python train.py --attn_scale=0.125 --init_std_up=0.0216 --beta1=0.9 --grad_clip=1.0 --warmup_steps=259 --decay_shape="linear" --seq_len=2048 --dataset="wikipedia_en"
MLP neurons of a small language model. Each row is named by its layer, matrix (gate and up: input weights) and neuron, and shows model dimensions 160-255. Each number is 500 + 40 x the weight over its row's rms, rounded and kept within 0 to 999. Numbers have three digits each. A neuron's up and down rows have the sign that makes its largest values positive.
Before each neuron's rows, "fires after" lists the tokens most often just before its 100 highest values on Wikipedia text that the model never trained on. A number after a token or word is its count.

fires after: "." 88, ")." 7, "\"." 4
L6.gate905:577450407527514479494437433481468469546461537528489465533503574524477500470535474468576483475537432511499498557612487507490515497551541475544467549518556507495427543514460454472519501514441427428536491537463472540449505516527469544493511497457466544537422499492485465515566576403524500509
L6.up905:479570472477552497558415479494412453493545450561523519483480449488448468509498496541455560474513533461493558493531575473587521472472537468476426561524499526578532503466510479463478503471479489507466570485468465552495564557446465510496461431491437424519479489494506540481491509484535475485

fires after: "," 24, " ." 10, " Hy" 7, "′" 7, ":" 6, "ä" 4
L7.gate350:506496438525602444571504482462523485504551435529505440533511441519471449454535558545510493567526581494510482521493556529594473498482539392528458453437396548448488530488449519497509493533519506462464498523581506542482556527491454492442483538458424542477510481529493560569565495516471527443
L7.up350:483559498584487512497529456510484571452543497502530541566477483522479425567530434416520438499470555511431446512459556421466507492528507571515535572503539491414448479548516522505461491428516475492477477484550506502593519440504535486520516480534463478489506463471460512495530496483475443398

fires after: " " 44, "19" 11, "20" 10, "." 10
L3.gate888:497497499550448480617521480553427515482484470530524557479523487506536444498490451516506482444483552508518435474522442488495504543502465513561509481482515525508472488506474508547426489545581609537500462600433495590511517519534518552491511517501510515533490531498496467482539546481477481507
L3.up888:492521520528598517534471537562524482489503504533524492565524481498460509519495403532490427536511545456472453493545518499443476499465449499505435483486505441515487529543462504500525491490466500486470457530526508505504430519492466509497509495502442482537466562480428472519542518499581535553

fires after: " " 58, " on" 17, "On" 8, " On" 6, " the" 4
L8.gate511:495480507504491532420441491547455482486440525460522481522482474527536450511519468494426523452432521478504462575575534507518466536571492520475540508511423500579451506490494478592532464435445460529401511549494457496514463504555490434517429503454484502510453586521478534543518506531562504507
L8.up511:471464520559539446520449570511434559456489513488429563547477521507525520534481524521482532473508488511530409502546509539479467454556526468494464461532420474463513482490448491552496495533497437580475501512543478496534483518497523471473447492460635471496498485495511480448501566500515494426

fires after: " " 41, "." 11, "°" 5, " |" 5, "–" 4
L8.gate972:486520482406458463441510497497490451508491468447530504514549474571478586442475501568553545456546499381512484533559467467487592461521505454537524575546495472512551489468482423518537593569528564489436503582470467513455410527523504523519526472540510474493505507470480526502526420531513462439
L8.up972:541558570449546537406488452496418503573404452488491535495496440496544531520508491497435509526490443439490474456498457501504408543533563547490538508560553464571526520450527528428540540500571497554471551500507496592497480494464431498497522465470507560480561520473502477469496453511493616531

fires after: " " 87
L8.gate1018:458460541517430541483560534517441471478431528521562476442518490482500521545474559527512489525429493471424500550516480554492515504560488446542540554534510472517430444518552480465543505507463489606413422545430532464436540459493487440520496478500449571542565480508488481475548529528496534469
L8.up1018:495466472525479596529546548428563466492540550514544494516506496474525497531523546407443460508496550515577486464477454587440503470521483549520475476539531446536530512534467547522483493547536507530492520561427483532549501473542452539493469500472521483546494455464474491439531478539561536488

fires after: " |" 66, ":" 6, " " 6, " of" 4
L6.gate398:524513544448438488557467484538469480528554500518487453464554424514558459409529455535541588484451558433456558477522488506501508479511480501449476465498491516516479507532508497455547476465473529486488478479527521530558548458545458499466489415477554439570526514470423446546507509500501512423
L6.up398:482489459545516560468463501490477482452443550578506533473480508473561520505530524429545524518500463500464479494492517491503499476533451509494496506538548519565475495519492500478506456479395602537488503489487495515582555533483398510517465462539525508527522536424453507441470534524562512517

fires after: "," 24, " (" 18, " " 15, "19" 8, "–" 8, "17" 5
L7.gate24:456483444506471515504438521523539471513506447512534476493524447500457545507558509557570405540448455462488492483586461493508530445515481502491507541513494562550446447447547490495476494478461593456506467463518418510529536508567495506464471501487517438549512523553478558557508532528463505540
L7.up24:433493486538458477476489491501528441534446415459513429493528473462500519492496507476544429519484467500508456472542538471482545533506455499520487543571455514521495517461516455559566497535442542561523487533487469486495600467556442492531486501481549508475504479556492510447512519466548500542

fires after: " |" 22, " under" 15, " with" 11, " " 11, " to" 7, " by" 7
L6.gate319:503463513485477502458502468532447515493478495498516592516526501497555444510542536500494453494470495518519516485527527570430534475533438546529509522529493528511520510504513498429438445466534500581508458586495555547511505419505490469528450495405457473458522485505502446505495502541506501515
L6.up319:498495557538473486489525453511469473481521549509472496541484456531461487498527516432544487527475516537560515540518509509513498574562466521565466556458440527453528516526544469541536451516513510559505481478523539487492481455602493573588431503446470468473464574548491469583529490482468484526

fires after: " |" 75, " " 7, "." 4, ":" 4
L6.gate265:470505483481440522578430466505491480455510394527496510493503466453552566472505493534520446528454544524506519475524525481531508491509472510466460496508495581525499591523564552469549539522455497513413522455535496502555532489432498536499492445518484464565521451490436528472518531479513482519
L6.up265:501576510569486480571534479490442430555475500491416557492560503441513514522519455518564548476477542489527471544509489429521540474414524490521412454514577489557472490464566525504502462527461571511529505464503473556536514574507464456462480461501524480483523483503474462467496567560524438491

fires after: " was" 28, " is" 10, " |" 10, " were" 7, " to" 5
L8.gate443:498460590489402484418484488568433450504509501513529506607547406603482513478595496500567556466535506510555462476432487515542481527523462498509506445518464488523477542476450423590550473515499582538497541511558487482498510524435483478567492484457529525586520479486433544575535461576540495524
L8.up443:558555512503487462484504510545577480533567475552474534584474572494454553507515478485423493526515509534583490499502475508411532530568466504498454555490551505465531497463500554443512543449469467463570519528503533465509506473529446538501490575581496468411529516427531582529454445501453467468

fires after: "." 42, ".\n\n" 15, "\n\n" 12, "==\n" 7, ")." 4
L6.gate250:511515504493543514445482498508448512488531517555433515555509521463572524474499555488534481533422454490522488508557538522520492516410475507464512471545515459472429538536491492507581563460496492520560451499613499511495502487522493536538481518476446450569464533548450496507532557463454433414
L6.up250:465562474434500536532418502507482499439555552478521474535589487522493463511505460521541453482396489566506501481547548425482534483460532493446505520462554534515487465429543428561459522465517482436521483526518488460539442512382494507598509533519481474474566466441441505542456488478520540522

fires after: "." 43, " " 8, ".\n\n" 8
L6.gate1203:491561391416421479497536483549482476507483498465529499518480488581443485465556461508455574481536493518571545463535511555456503482539544478540477554537464577515511506460448494602507505488500559484503504541417498570467507476464483472547473462485520530496480443473500431548505524563608469382
L6.up1203:487447490502557528491479507513448534502426536463512487527444496586538516531522474497445557524522523519448508454543512517528564516456501518458564574435532550650466487472480524538462561471470528460510488447562521498506482452469543509525542539470516512466469557600497467491491536454484534504

fires after: "," 60, " " 34, "9" 4
L8.gate96:462499465397486567468489498528537509548522519479518547484484499582486526507526564505486494544500450506545505502491570508514488472501487483478447439476533441560520425427434504492550502499535455555430468525429401535491464519475511461464494478467487497477528476490458539457614531465555544517
L8.up96:445512452485478458519462482475483497561520561472563471505465491494517518516485563497550484516515469529511525460430504473496556477485509480465409484532509475486529490511553548547499563495540436485429466570490536636513519529537488529539510495558483502475477478519494451545561511458492538491

fires after: " his" 24, "'s" 10, " her" 6, " first" 5, " His" 5, " Their" 4
L7.gate1139:529468530505458523495449495552543441485478535475520495469464515446485543505479486520562514487443481514519540554537502451616487489438477474470449520529435485513565501471485486501518447541543504510490535547473500534485432461539442566487472538429486492509444523546419590540530455516524551483
L7.up1139:447498415511460535518498511475538473473503481510484510509493531524507485509555534506508513426449463549476524571541489462478507623484517525534493445528478496543504546466525511546466520538440484483595585564498538488462549525506469501507496485518502500490505545536537484505460497476496541444

fires after: "." 49, "," 16, ":" 4
L7.gate563:442503453532454469498543487511475472518477454588517553562477444555495470493549550502489534483486545469499494501487543539500563561495553538487459463511511509435508511503466507473533536569516495477447496497463460571470551562525534557572527515523514541495471467525451577507551486473541497442
L7.up563:492467489468429434448498500530559453501516498476486496453531463500436635496519510503527505506493475434515455533561505492447456530514518581555433536465502493534467480553492479502507492523423475501546507538500417525517569544502547460473457511524468514581460403469436458465518506494518481482

fires after: "19" 56, "20" 27
L7.gate336:493492465449542517535521480525515440530477498504522498584491493545546520455506497450553491486426541446520488516554543468567543530585506455546479492588418533486519541526432451507446492502479594528497445538497469506576506478445509480488459470476484488488555546530529544420525538529460484479
L7.up336:503448497405541559512475456540449497509489527509563531467535557514493557523509509488493525521463486454493538494522562433502492544528519450558481525465503515507469500506468462512453543481525557438518540536460443528555531491504431488563475332528511499465498515464498539451508513551524519554

fires after: " " 48, " |" 29, " votes" 11, " Turnout" 4
L6.gate294:445486455470456534516481505534510501589478513482486471495444503505476486457501508479537537480478541501392508484452499579514478509451534579518489493561449498428603477519492530517508486466465500521475486559497495572516503515543497436411599506475487451489492467522474493570478468471561530466
L6.up294:485512430495500554489494542524473534497491528469471454507454485495520529504492461438553534588464488509521477497418531572594492548462457492461423522502574495481480562544479489467545481466488522517459549490474458524527518460539416489438548466482457530527529447502480472447468457479545445511

fires after: "19" 35, "20" 14, "17" 7, "18" 6
L7.gate1030:580490529498474554494480508497580498482457455496468575508484548497429427488514462511500515550476547485543490482548495557449571541524516463563461514514489443514561539422476578415459480483467546534539457462477501545544503476474539535484428524544542478512513517516517431516566528499566515431
L7.up1030:431497492557506513511453508491541460503553468528595521515488493442409512518511509433518388549430490454501469456510571558521638520487463449486420452492505552502446472547550507507553541510487499549489423539441425475549501504527448462504506508485474578564471469480477461499538492474522509534

fires after: "." 33, "|" 11, "==" 9, "," 4, ".\n\n" 4, "===" 4
L6.gate45:493476405463507505548463474514482473444437501490525558530479455472439461479488510552609517497490569433467519486516472372551461520560530449476540504518486502528497592469491501548504498468447518557546519472490486468543537526388575572440535487457507475487468484502524476451478542504458426488
L6.up45:538503510476435522526526521511518458464435576424537545498445528436452526441570507454553541509531545513506430507478441545424487529492530504459483528518544513552458588458435472514468525473430571475551571543498517506506494500442505485494547500420497471476516492538495542524544522487507435496

fires after: "." 37, "==" 14, ".\n\n" 6, " addition" 4, " the" 4
L7.gate332:594504504501586522518456448581471479450504541486477485543515547490503551469521481511570506486536471510479517489491506430561534556463521493494489486462424552567541494460438482590533520479451523473582468516484463504484567527511513557520557531508513456541461583501468531496604463430545480480
L7.up332:578500488545554548491437454510502487410478526544501517459515460462471553496516530587521517463516465539474444553527582441500432482494520413408503482473521477573468552501436426532522504543447532462512491494488488527503560551442480534513547532458459486500473511518427484469493485458505498479

fires after: " as" 40, "." 10, " (" 10, "," 10, " As" 6, "As" 4
L7.gate1192:510599505542521484485451470502408572479491529484537483462516499542458572458500520522582458503551515426502551440555536461438539521482455497480524503523467553550525505452483526565546530449544572575470460561497468499562477521496409520547494431436474426506472525508469507535510461505494515423
L7.up1192:465518494505541500515484491433487525516555475486563460473549496549438536497565533497484407522545482482506533533481489446527504508508448486469562534479440464456452554395493528380505476440494504446544531428608551455545470498469504534477487509478467468468505528579526432432555537500497515523

fires after: " his" 32, " a" 24, " its" 12, "'s" 10, " A" 5
L6.gate1041:524513464530479464505457526513488478513409548475534482517443497534536482520528473500488490516394532523534548515507454437518509461481467425545461496512510549478537585464459406566489622451435471492519497513471529491495404554567470604527475527514495499489523494546467596536536539504507380499
L6.up1041:493523450484429519517450478556451454551537459524538445489507451479516485460580537551485446510484562396504562518517458464503556493530427501547509469538471553509541478475559511514494495497440493490442569461526530533494521506498499510493577471446510430527498430513509558547494566479486441479

fires after: " " 42, "-" 21, "," 10, " (" 6, "/" 5
L8.gate1117:492505524539567558519399467478576428484554523474566539518478465542592523545549526493486437518514534480421493487470534542499516511481538464505466463575477498466440489506520535469507559466501497498496443619532432500549447472519423458533536476474524417496444540460475464525512447519508524542
L8.up1117:414464508509601482518515475519441496494553555504509525550479547568553586523514498450514465565586436551469515504526565505454555459511459487553488500488485477496408496521527478558538489512520549484481464558428548530526542500503492501493547437506539508486439496533468463504571545520501474450

fires after: " " 45, "," 24, "." 12, " (" 4, "–" 4
L7.gate958:484491486496528542441511471480539478552448508521459521475555447496481495506505551566533419522455470396576494525514518518522519449486475498476504482563485521510402451620495499501506601479546510534476508475466497514538526525494422534457509526512449510506524480529466500545571507540459461510
L7.up958:491464549404479539472572446446507447527488525498500541566504522541479483545537555433341477497424548496513478523510535599516488500473517518519464537540490435472459580568456492463509501513538614522452464446524504521496536439542476534488529536438461520509483443521480512475614465509523546461

fires after: "," 20, "." 19, ".\n\n" 9, ")" 6, " is" 4
L3.gate1256:529516479455540464514514468535455486542488521505544551504480393514453490427496473565521498476533519496529497525560465543529489469480492414471572555577484468504539517491576462501461507479485543499456443502555604488540508497440463543496594544485451550496472546511498492509506523491487499466
L3.up1256:553466475400521523485471476439586533509540518463507495528517522439453415459503549526484465523504467465545525509557545449568428513482500489468560584514457503516462513423551479518531529466463524424544416526479528489527516533454435518519523523500442567525526491484506520528537471457512530479

fires after: " " 42, "-" 21, ":" 7, "^{" 5
L6.gate1103:469474494508510566463483450522485574510577436491498414471540466530428530514515554519527534557485543557503502554515554488457498524537583530482542453496532511489449568516429599475496509457623507483432547454518511499455533475466504492522519496430467497520516460498491502486482489541487549491
L6.up1103:546476533571467528552518488465534527476526444512519452492521523516423535517525476440499505515437481496486498513561521513492419497490533488580557521516505531522393438545531506496480485478508559436452523522493531502487501437493495541432489514508503495531551523538434490501415467430499528509

fires after: " |" 36, " " 16, "2" 8, "1" 7
L6.gate260:524469494531480534485553480521536466456465430547519535474536435446485514564565536476492447487501464478557476480522500524443490599540497574534560503469442539501548444553442460530505465481517531549472468499498544490490604487468536488510484569436467551527481534492528473581519443519460559528
L6.up260:514528536506541513523465470521491487476532622457463547548452503540471489444472520460527501429500486510538507528453529512489513526543530537552445501465506517370482475516500561553611489574543490498469465426505508525483463487508532553487604537442427579441462508525496507481535468390607490522

fires after: " " 33, " on" 21, " of" 15, " in" 6, " a" 6
L6.gate267:474505504477445543524477511506495508506481428499442447468600464531497457522537495457531463485506507471444538469570482548469511478511495559537524482427528542553550530467498475523477496423460547531526472541514476503586486534473542409487465441458410472504538531559551510532520532479461553451
L6.up267:463522447572476519522414480480482499525532561582502458437515483477552547509512478527541480474481493546441506533498540535435529557517426547488451478555469557541484438499509528568507494559497457581521517459437491525604567506569503477485482461433537578491516417489460507476594513519540498471

fires after: "19" 46, "20" 21, " " 11, "16" 5, "18" 5
L6.gate991:561525506543497512464466474527445500437374469603514538462490412486482521499527506568519501512451455416464519535507482509507493464491434538530574544552519470482431543491434531546451497441512594542455547507500472484543588468508523478496518498465477474489473546524499568540485432625453581480
L6.up991:468450523547546545437540476529461527534476509516497527607423471527542515513441442449539449492454441448473514468510558537506482482487538539469534552559480497488490503509473434524408490515542535515498458457529506472599541477465494480507521536512469502567445546539520464464537460580521521515

fires after: " were" 24, " was" 15, " are" 12, " been" 6
L6.gate451:496463474472478470439472434528506483469459490540564479542458469527546498523565562583495522456536517509422532452506497465498464491478562519536540532540493519505457550616494468484533551483481563442490510521541489490476566509424500522538494466487509499524540459443514538465485516557470575555
L6.up451:525531443502431541528505519541493492461487509490420498467561591516464574517476490479451522494531532457610474511499506537481494507457538538550480476520530459427527417422505470569562442549453491524431551464467600539532505521557448482477485490560519529517490489568478534484498483461487481432

fires after: "19" 90, "18" 5
L6.gate854:464458526451537548487498489515492460535550477528545461561478441568496515469513536496543466465442552481476558468532482525524555477458493480520536473552489524520471456583512460484456488499498479483493527577455400499491582461548439472529487440457469496466539521529506557507562545560493509480
L6.up854:452458456537444567407549493476516427510477544466502553459529561509497425498547489490498467471555449442539489455544513531459601474493446482475564547460498567491485520482515552550546576469551506520517532496430483515479600475530527444526481476555463494559509511512520487487531518488470528426

fires after: "." 97
L6.gate897:546562474479469487456495453489469480580537433565498545543536489442476509467489489490480477529528531482548479545534488529482464485506504546523459482559439484495488530513502430505551507486471480397602491460442488522531513578506524489526520521489452561529473515481501553491492537469521463523
L6.up897:549506471537497427499526488553476450462478486512536495405474521533419510512536480437537593524515500474532455534606565489493444528436501479532489513496479469510573567528529489545426530521448466444514513504508503508432457501459531495418468454455473520544543433505488512489431585451491456571

fires after: "." 59
L8.gate109:511467412458510493487470387474431495569455544521502448510456495552460511478505536516430526567563531515493532554559511531492498546507433543536431468533489476493491483455457452488531423468463494470446478458493505565455460496540582509448557514452433463502553517486495563505512467522523548530
L8.up109:443489483550505481479494467579578553494474489515475497555544567501454584521531446498511566475484482402485449487497545474547475461520478551507515509513400520551521430504497495540530485488420528377443531449500543530495543521528502444473542543496488496512494494495435431470484452483522528577

fires after: " |" 30, ";" 12, "\n" 8, ":" 5
L7.gate228:532514451504530460556501496528440488500530521500508508516608472458507499445526484481551560518477528514607480533569537558452572434489569445449458437569449519513473580561479533472468571436521514512564509529477463583489529532525538507548513486410523504555380500585433472558476455521511548384
L7.up228:511533531395500441555434520486456506551516519497522531469479557539510498486552471468513483496461534536511394457540487523493493482523471496421480476575495444497443508513511501477497471446502500492495519485502426536497533470496426549518498464437517502457543486481448474523549582515523446452

fires after: " It" 14, " can" 14, " which" 9, " that" 8, " has" 6, " is" 5
L6.gate1234:468479522533550496497458463524511552582510423576555493494502443464506493478508496458486465508485535510451457557551445482548485451456485466439532428437524506527498595563548470419492545439527610522475530534523505475433515510444482467496537474442435531526557545473445548492465525532522466440
L6.up1234:521431519441492558455518489476537468499603487514538492494450486479511500490485522472494544499560544433516483524571498526405516539506477555518443502494509479504456472486457437507553497510424480449438505479507510521545555554501549536497431510512495506535539502497504468522522522396462432466

fires after: "19" 76, "18" 6, "20" 5
L7.gate1535:515518515505492550508510461549488485445431478521550485543493448479437455485602462514467485492565473469519514515554515535518498507445488493481473491502488586508534544456499494484515517470475568555487465554402413536587545482532479479490475436463588402487516599511545504457481503469471529514
L7.up1535:554483457530404559482526504508484475579490510472530468542439474445479516490513456501461471512511481517502480500519519486490473544416575500574445488480485481503515549487476524469460540516476558500481475487479497579597537505486396489563499392447554477525522505543511523474548492502467477470

fires after: " " 34, "20" 20, " |" 15, "19" 8
L8.gate1078:533515548523482499452475502512528605579495444483529483484509547507465470497471493449490577476450510580467531436481552487510610525538541498462462535494517468525436564447457584409527560508525437508494494449505430513554570449469508503485521453518491437493481466485501512578521496514543454478
L8.up1078:417570453486476503576519422539533477515554540440611519475486454486502441491496485545520517440523511465501552459485495500450460453476483576543500493544557506528506513478512516536462504490469427518539521478467459467525520451476542555533492494445484474543502492479411486428532525488488457525

fires after: "," 37, " is" 32
L7.gate1496:470513482482478483569452462485476489427501444566464500454506488486548537444538504543501477441507485405488460502497504512458480551530548461569559487518463598501487561499474518466487552510550525499440500475538451501479529489461427490518477485496507503476489497597435501487576485588460496492
L7.up1496:550478560511492554522514475450517526453524435439498447498573579527539522468555501426476475456482499513492485462466543529461461507507495520519448515489521515500490532539493521430502484368528465504455509496557506499485467558441449458498473532509468486511457471527504543411530517567457486461

fires after: "20" 40, "19" 19, " " 10, "18" 5, "," 4
L6.gate148:429486495496535526499507493513535490582504452483544520570523442449449474526441515466559492552500522516422503554526531515464521551539511478533488531492480572499529543505539528573509498525462550545516528514445436559545575482460484500522500444513514493541546499493456533492592495527499548417
L6.up148:478532451527543546498497456513541517412523510465521538509503533477490485490537507552587542565483505490466533502443539478445516505475536532480482531504585510485476474408502498453544550531435559505477548490446439544448548483496522478464486443481593458505463503488421510529490516498534511517

fires after: " |" 28, " " 25, " served" 5
L7.gate577:560547542437470466483455456534439492503424466536560466511520439549544467474542500503560504399506533491472533456483523476494514502501436464500462484509478491627437545480411434514507507440497519532475523486599553537525520532455432487516541514493528495536454556503422502529540432586513520453
L7.up577:551492512428494537426540512543485486487397544497495478478497512566500531501515461538544519410466458517580467481424499507520533503500497491449506466602563454506465525470456429517491414461507446526497553477526494495471532511470418477501444559480532497545512535575526533502579487458459511526

fires after: " " 30, ";" 14, ":" 11, " in" 5
L6.gate1069:482419441518492630469485494472537586501509488470495437519546461515448480452453519520517560535524571555535502518545580524517546522510533576513500511539549522446454546420471435515500498528515524488498555452467495518500501518418515452465504451428506476460517469534503508565529434512537466422
L6.up1069:480519481538502522459561482476441506433489461470509491511561517537467479498517512548563463490470475496587569482478506489469528520565478518492525515552525464539561453482479486519421537458479547568488525473420579524574501498517446476577432490525442535470515498514473489495455465562524507452

fires after: " " 27, " as" 15, " September" 9, "," 6, " May" 5, " April" 4
L6.gate1251:420548531486556465520523481520467519525489507477532499491514473479528487510545502539538448507531514476471512543486515547446484482509461581440485523496472536498492511549492522480554505518575523555478488490531484518571506509462425471459514430484554514461527529444510495384577500503525565487
L6.up1251:525482525498545459467459494502571577425571585474517507494547468552557482522559555538507465407537492457473507524479536550413503555506474542452495486503550495432486478466488533496535461450529426504540409498517438536500467572537427498488535468430441435493452461541483541485545479458486523528

fires after: "|" 61, " |" 8, "|---|---|---|---|\n" 7, " " 6
L7.gate373:503450502478465491430511471547483483424502525532519458544476459522518483476553500552528489549439611464509428503546465523551566457572470469519495450470541569513483494484495499473471463478483583484460518548544506513494525512517463564472617473499476527527597521468525533554452515419417455517
L7.up373:498479506546555461467458453525496506410521556556509525524471442433547488487546510474521475540454457507487413486431544527469659559561480569455445522458514563493465509507505450460471478442493470503467509530511542544538512432535539545524497489489556489471465516510487453535497487480482488523

fires after: " was" 27, " On" 8, "On" 7, " is" 6, " It" 4, " on" 4
L7.gate326:518418443529582527455517465579476531508489485522546530552448513481580498480549565567526575473486500470475429552531504497485504492514508527518521519456535445571394511456521420545475492440464539472470499543629450494561486493473484483469493484452504522539418548480519514513519561529523428430
L7.up326:591498534517440537427483520494441467459516490518508537489466494426489568477470443429493522466531504547457402498557487515470507481420441516441457467500493508507498589520505496547498501471479444527455549558501491539434515532518575476530495475493518490551398540505545571492535454528451475560

fires after: "19" 44, "18" 9, " " 7, "20" 6
L8.gate1527:440463529543576533488514500514534467528473565467498552463504503537462463435480451518524482459491475491515532493543530526532446481448485534472526465534502586502513457465492497510471539557470544431481504524505441500531487520470478532531538482540471535497511481442506625461507477511489536531
L8.up1527:441524554536560497520535496521501471578508492483506481526532493481533439538493501496474495394520514499482567502521505494474539502530537458563443550527440419505478547523587443402553581509523505526524435462547560548473432506476465531515550494452613468481476557441526512482500530495505485485

fires after: " " 29, " (" 9, "born" 7, " born" 5, "," 4
L6.gate1254:525547564522484470583434474509484530481485487507595548487479478539546573491502436502509546480488456507411425509541483470477536486463493459519456510549512566528517505456562430474465486506504550487463550489525511508533505509505363536405464511431500504493505550479515522491482532512470550512
L6.up1254:483452504468444522447397518524475472553473514419457496579476459468530602473494507460522528425484459512479563511609516482520605480513420482503487449519499529498531459523563517514550527578481529533514496474576530481464477460555473551509461534463454483501458536543500542488529467442526381486

fires after: "19" 29, "20" 24, "18" 5, " season" 4
L8.gate570:507435498470508453537545470513526534522545516512488535489487483530535513468503486457577480463489585499523503541593530499477599507511460522517486509651464503493447538514484491580460506440575531525504495502429512489490458524460505486518559436547431497514456565508523614506521522563501541433
L8.up570:510459458480558519489476475495485486520465546457465552518427513519525481520479500448588459561520531568425441479498527467469492544528552524531438519519530480589493522511510497558536567524516487525442444485480448484458543512513558473453604471486440444504484522542530481480576506501517524513

fires after: " in" 27, " the" 27, " at" 18, " a" 4
L7.gate624:540480503484466518488511444487444530497377500456485497517507539524476441456523462504520541453490533525522527503532484486496546510473485578455499429523491541483495502514425512551567542425490467551512482508505470589549489576508493526471521491543488503483488456549514508509541461446595482479
L7.up624:536573487451507521501511487546439432556492552589546455519551488581505498477494543508524488378524545517552504498523516487503525518510449503512507496512506510428494444554538478551533494570486474500456496501481523444454537477556481553513504456463497543517515504524548449434520466510555457422

fires after: " to" 27, " the" 22, " in" 15, " from" 6, " at" 5
L6.gate750:553511511475478419459454482489467547429464509480465485504524579557537432466499506424495490477522453484561529553491476523513499545531493512508456455506477529568456557559518474565555415474543429445508476518506494549526484507501504516518518482479491487582521460419505508471545466424560505433
L6.up750:464482519533450535594527490521463497530433482538456518529577552537585479470586456531453494420473503571464489512509547485487469530466449472537469429524497475529437513499526484463537475473576480494380492487489520540525505455566495522423479439527472501424493472489509538455551506485531455507

fires after: "20" 89
L6.gate200:475460490531546520519457486484515500544519556490526524538437525582445450507521545462501550439468467518502552497495560442556458578543506431524500540453601477541478535511508535492502513487584452567514538461512509497522535426487459454464578475506545440529469551468511481482567530485485452486
L6.up200:415520455455465381564435514539416489455495508488513556537461457545561516459511500457553502522523481436480522524497512504471613464510519506499478525533536514556454520512470528521472577460494484505531542501515449519504492410515519578500471515439425454513430506503528468552432492480565507559

fires after: " " 29, "born" 9, " on" 9, "19" 9, ":" 7, " June" 6
L6.gate119:477460521550504585465431489504413473487447541526486515471481440452556487452437485519562460488478545427454527500537474446514505442506505530457571548523444536511515454499612486490522554488479575591518493522517476544518525525513501526481520439524501487553537497458456526518588607540425530495
L6.up119:434485535495479512474495488486467408508460459421457465538499493459504533504481436510507465457459489421530524491519538457484553436527501529524431492543519524477516514514492474458576565470517563504465500532529497487498522460482520510500529461478543470565425512490458515399517483498478488446

fires after: " F" 17, " R" 13, " G" 12, " C" 6, "F" 4
L6.gate649:517455506500491445436489496560581488521480521512513477475466515512564454481554457495495497515511545505543463599539557539527497528553495509536494551481483490567513576486462511452503498454565489483501498505504455557524490539459585483555557446480395492517440533486432415555507487527522506487
L6.up649:461657439432504466547576511500482541466478481469436479506471445509437539496467552515467532530529531493501545525515492507426496492537454453506499489486530498520492536506527475511485470460445438484508566544486499491446517389464428469424557533491497498441451508496403527539524506461491479519

fires after: "19" 23, "18" 7, "20" 7, " in" 6, "s" 4, "th" 4
L8.gate988:491511458586495554434492458533464526418451552520471549552522494511485412456501478616514483505510453499483480532503493522456515499511432527515474469503511524463493499532429448479465485413522572529565483495491453574465545523489518516496535442503550515499404574439540581470487491452530560499
L8.up988:450537504458507583452470498479506491447460514512478512491459531519509447501485457504540424437547571463520452509533554544555628528476420513445433497464548482506554481467510539511489441462511534504493376534527481507560535528482440497532447438510483562511551495474501486508557505458497495482

fires after: " |" 66, "1" 9, " " 7
L6.gate1269:489475512498497515517516479560531513480515480484436476508523521534495448482587488496581519523472577498519459468552435570508528457492486558535483420555517523511474491462497566499481435482521525421483408481489443540519481466539484546487496476472530496538527511451483560475462448478513479413
L6.up1269:550480604545493438495519493499523480537579572466520459533432514498469476517456505522528501476450450509457537474457474471521544519545555537415496483552475500486478524581546479497511509454444534541458502549526521532533423500480364448549462543522496532546546512550442547427453468481514492555

fires after: " " 71, "'\n" 4, "\n" 4, "°" 4, " (" 4
L7.gate1118:423521516442494500529463489456538451513511508495489525459483453444512568519551561482457479511499557495508520543518477582480508435538493431513464482493474495524446451513500522534621482584580508494486493510463495546511495460506402468538477458485540488476537481438473527461515516463490497517
L7.up1118:467429468503573509505491526421441508601535555501530501430500471523461499551521553450521454519535549570440510530457521514528471545475634493487469554431469477551470529514570488502515525464529466437544510557473558471543509533500497505500493449518486476528515505539521466476431455487519483482

fires after: " |" 36, " –" 6, ";" 5, " February" 5
L6.gate424:593498442472559443532531492611407451572403436486491433506482466440508464485478529517483574556497479504548503497513461552455508545485556486470525568503521557519512547482433542558486496445522549524440574483451477560482496538465550510459547471515521513464460490546503492474443405533571570445
L6.up424:544550461494531537571467510524450490542471439559557565522426483499564467468522485443489494481504499533439532538525513585462437581443527461485549527535517514531482512464468578508482497479537564505493450464544549468506444450482533499479576554472488554521464502461438501520484553545549535401